config = dict(
    norm='rmsnorm',
    norm_place='pre',
    batch_tokens=131072,
)
MLP neurons of a small language model. Each row is named by its layer, matrix (down: output weights) and neuron, and shows model dimensions 170-340. Each number is 128 + 24 x the weight over its row's rms, rounded and kept within 0 to 255. Numbers have three digits each. A neuron's up and down rows have the sign that makes its largest values positive.
A block is one neuron, or neurons of one layer that tend to fire together. After each block is what it responds to, as a language model described it from the Wikipedia text at the highest values.

L4.down392:087124140126119149098126127167153102120140107108195120144129149153121143092140117110103129146115146119159136101125108137173128130082111125115176100149117128134143138179131118111149125113126131124118147143152155117127075116098123131140087108145126130137104176093110143144095154140142105113097116096151112118112134084133124135187109097160161150132168128119148168117094129105131125125125160183142147125153132121126111165157118151069118112115125124134173151147161125075155125147155128166113076153125112161120115141148
L4.down452:120123115128115094146164131137123139120145105130153065159163075115142082159124119124140143145121148132132102126095096116142132137117172116097085112101165131151102162118134145163104127118084114143135140128118099153180110157165123115128151138079106145126093118153120161105133133127102147147162148125136120128134093141115160107145150111148170103124128140146141081116183104147147120119142109129115141126134152154123125088136105129175111112123150150142124150089131094134127111143078123124158131184101107132134156130145
L4.down760:104127127140149111154154154139135104137148169134140119118135102169139165125126145130086143150161086129133115122179199151125126145106135121128141134121156126112113111151152126107136120143111109136119152122122131137118124144128121106121099196139105111132082189135149129123116151105073099103142147127125139122130077096129132138139136145129142107107130121128152130119125118100107149111089125114127142116138149120135112127169139159126179112105113119120115153168119146117143141131132107139161145094096146124129117158133
L4.down1075:130100128125132076145112149119101120159137114116105098156187123144168108116171132181129135147166128159116150070138162167128120150093070148116138133101122105104083172117112112138124131057134140083146150137093100165115152143156120155135079166124109092109116157116135134111118107120102120118139113158109135131132140135135114141140129120135154094107111149144128111139108127128111149122082140127143141104117111110141115153148088119092140099163125164103087128124149154123121118122095084127148158172112082148141159120138
L4.down1197:101122122138152099090169125143117113128122182087090153139170146112127124111127114111122194124132121122150168108161145148130211143144126127157097121144104165121125117137102134131132059128150127146128137106156114098140130126120126125101111152135135138119133182117137124103134121109131145145137145122155121121122143141136121129093126156100145102120146164164108107119141091113125156089085115125125142063072145137117119127084138105085124158102059098080141116129102115137148151093106117157141117116134112152135128136125
L4.down1199:128146157118129157098164098135119094138166124111162114140113143145091094137152136136142100135085099140115132121109114108129141150130142129084142187127159111114116134131110123115122119113102107135133069173141193161164083182091171109132155096143156096137135164112120162151141139120127175121152166153098132132162113124138141128161071113150150168150097127142102076110131119138160134141130131119145118114114140202090155113141115122111136110099116122105113160126122103111155149086116106105125153101127114139162143148150
L4.down1219:128126158134105105101145147084129104169144133111120125128125132175082125137145131115143118139128122129138217141159132154128163104066134127123117116127094153146165128129145107137114093101126127106096135110134138148072120141126112112127125158158130086096144151154119144089118147120130115113150073093142177125105139130112094135113120130154159108141150094099126117124126134115101148148145134115118176141149140115108117122139127135147128124125123127101122185103163130133123104146119108124151134126124144128135133131108
L4.down1296:096140095113122115122136120111120103117149133157144167136165161125170120126137108132139124062115099102148154119175146119131160137162118140131112181062136092147146131122125106131136104110098128152115141137109153120119102118144088108150130154157135149129154110132118132096132177154121077111112126165145109093149135096165172108133148106152104126130133124154135086144091138094102135120122129130090140129119155125105070134111130129133171103146094136105127141138140159105117086116127138138115142123084129122144108109132
Description: Prepositions and similar tokens right before a place name, especially in after "born" in biographies; also at, to, near, of, "Headquarters:".

L5.down219:109125155115095122130119116131174194169101107123113128114091140115107112161119166159155141125143145157117132125142106135151153069090144127113110155094146121136099152142161124139124150121118134121132119128105128165128115169131168142132129122093128117082118088175142139131122129126098194137123141086156161115142122112136121063149117099158087114108073137161148106128110139129137104124110107132132145103147113162156158158127164122145161177098111108140112103059151152117082125088131120087122178128147086109175103138085
Description: Spatial particles and prepositions like under, up, off, over, on, used as verb particles, in fixed phrases or as word prefixes (upgraded, override, fend off), plus mid-word pieces like -ig- in origins and brigade.

L3.down50:138089138152104117090150097118115077081124141136118115146092139100154109134130132111130133125133117143109127107102087118171137123102108116143124119108161100132100168138120147155128139134164109147141141133094160131153160135108085136123149103148150075110166119107101124133105155108148103102174112079133112131150118090096164140151141146163139128119125094168144142143161135127083129134127163133104156111105122142102099122134127137131181148149114133140125184111154105099097120109149162097128137152151124118167151114118
L3.down477:149139125140125092142168123176164110141126133103118156111099157129125123116142118158144110147118120111105105137131103133111153164117090118172127113163133122133111134168153118089146068130111146080141156095117117157169150122108146115086157142113122159137132112183093104109178134161155115139168125102125111161103112109159120141136163124132143141121120096133171139154134114119131148100129119103099137123143133101115110128089135136104155102116130117123105114141113114102140114123145163166126123148108122119182136126126
L3.down723:138122101154137099129142109144111127111109097140130115142127151091138132174128143121132123162136138122093104102108173161147130175119142187135170091188144134115098177130136140111129082120072102124192130110126108148165127135131133103091145103138124108117148123115082125129147137153134113143174083140148116136123109129121164113108109112117147135115149136124120135117125147122149117130139127121108153092116142074145107137112108131117062141111137097119102105111145140094134129192130153162132110157114147109130114105132
L3.down985:080135101157152179133083116137104147095114118170101143140074118129104139135153134104172129134136150138087147101097130171122159160121151102172109098119150110140112112133129119115125103155103125085122144145136148156169157153137154138105128149125093142121183109106108091126094158077146099151148091123116137066075103144105118113127137145090119129123129150149126120123130150129144109111127125085119109134124146143148184196139135136187095148132146101171111161114122125146121170143083118122068119125150112130129119130154
L3.down1059:104107099143109075113117129106176135082114123126122113144152155108149111131079120122134114141138084156136172140127109110091112111131134131132066158148143168124126155120135120144171102146133168090062115141136159161146120088060091160108109120121123081097166104170094110144100156135073151116163151108150088125160150132146104125111118093152129095099128107153167147116096087122131121182115127155101120160068102128151140121143150133119119126113117128142167124100156123105074088123147115097144120148152141141153169118120
L3.down1091:159134128074158138114122163085160129174110125132116140137128104082124144148171139105109118147101129135163080145140127114126121119127139089103111136124083112117139153146144141092121093121132146109130117115150136162119118123052160153159128169112081082136132153118128114140132089150138110147093132134168137138109140110112096145127127147175140064111109128164130143144118092120089119115122119148114138113107129126133106145120140130106129173130090122099161195118134116166110091102141142130120101144121114121112140101143
L3.down1215:167103102143117140173089111110118112123094150179135128143124160110076143118223100160156134120110120158164109133116095136142116108152199111141145121143144147148111144100157148127105183149110073111135147115142125130092125119119174116154123102106098125173110143126088144158087125100164106125131125083181157112160108129113159140123130089133163133105146130142158130129120112148120140164137106156116114109136109128126106129146117097105121120116124121079165144109128066136099140191119138112140118128152136114124164124137
L3.down1240:121083150151114145109119109103122117141127140107127113142164163092133145158109124091167140133114117133118144099133095135154162138133102116113129156120088141100086121107161128096155110071147140134137135135090142116102119094143151142139122124114143133161119154192124122100124142144121111147123091087124128132153156143129130120120117142102086174081107094155141145131149136101108174129118101157115109103127147130163109156136135147119126154135107122136113138166131154114121132119138086178115145165145130140155114119185
Description: Directional words like up, down, back, over, out and north, often opening a compound (downtown, upgrade, backstage, output) or in "up to"/"made up", plus word pieces after a capital N.

L3.down79:119167133151087089128139109111117092135127117152116131149119127149123118126133139135136151148110108145073144160144134120113144173121111144099096132093074114119118091140105125095149101143160114127082155113084166117108142114201127079090081142154134151144110166131130083124116145113096145109145124138110096126134116099144147154134108168134171175149076149069126125129138148120100156154104115124128150150132156133103168088136112140129158119121126133151085142156149102127191086134120127103137139116135146108118103140116
L3.down146:097122137155103137150142159077135107111121170095152113100111112142120105103141167140165104135152158144106086118117104128106132153145083084143119107088128105123143150138144093149131097118149105113110124150157116188124098127130140095144104153148118126156109119092139176128153138061111109127155102108096116099105109094130130152072151123112126109103094077138092181116140136184136161126110143129104135176128143183095120152172151119112124122094120108130116092154111133085143149134126124097110114118149140148117119172140
L3.down161:141120110102121113148158108144130159145111191133138150112166114123099115101151164135133166176126172137132174138144160154109136171099136131149120162085137117148094179119099167126140104129114164117113166189142140143125107092136099111155156135120113141113064160157120152114118144082122137131135133129167106108110120180149140166105147103148161142148134109107128148104108191121109136118084120150120140167166131156137148108086168115104165134125133135152106157125139096126103137185095125114127083140109142107146147139131
L3.down223:119198122162122160130109136120148093176138117163193099153164127099087147096140123104099121120135120142123152129135079121109143100133143170143172147181115107104125139091199179131141152152117147094169158139109140141110119099094106103134131134151109114123109120080129128092120137144108141080107150142103120096156142131164132161123128112121126156126096121134141109126099107119111126114155073120112090101111137143105114123153149109137155087143187083113176105126116121162130130165170112153114095127132132141139131098092
L3.down587:133084138140113095134126121134138120126120138133134120139167099125069162146122148119088139103123136120108142118134092122126112100143163130102141130120091171086148097127137152095113153156090154132084152139130153116142148113120121115126137124161159165144091103136130174086145119167114109096151121161151126131107125133147100164130133104145115150105111161116168118182098130097101136140068092162123125151138166096111104116169146134169153121108090101164124142124187139171173102150150177134180097143112135121151123156147
L3.down620:092172160125132105105089121149125109097077141125101157154124110132116131115150121129133158148103101178119152104169101123125113114081129136097198131143109101110122106141110130076094084132144150077128142168151083111105143126095109146095151112116132168103137125136161164170155145112133168126121154120098099129118110138170115165129120108138132162145159100080158130138131144149110111110127109129137145148150135144158147117150109161118175114108134139131120142111153102132088118113151101133096101174140137156142148137161
L3.down904:122105120129115125100140153124121150140163125133124107118146112153124141135132069128163129117170101153115156075110113108192128140103128143134119130109156147127098138140094130132152140181131140174125160094091154164154111123118112117098121161170122139132125121137134170129119141157077107135149100122090132115169135117151138151133130109138105150125100132131120134117150119126107101091155152155092136108129155100114129139153118133105116158101157067133140127103117100141157073121155167171127126093119113106163154135155
L3.down1116:109140118147087141157133159123146118116074132121160111089101103087126119143128108149140127082168149130145140116136120177140114170139124111154096123148142135086121100117156114151121149104106103140172116129123138147115134111144130125073107153131079143154161064129125162090148121147120125116137171128110138133132139116111169104109084172108105141127138135128071122112129130140114080148123138147160117151156164148116152112129112165117111120134137125100137115128082146146125107175137082131133114100172146139109092133145
Description: Prepositions after motion or location verbs that point to a place, as in moved to, sailed from, marched to, east of; occasionally mid-word pieces like orph-an.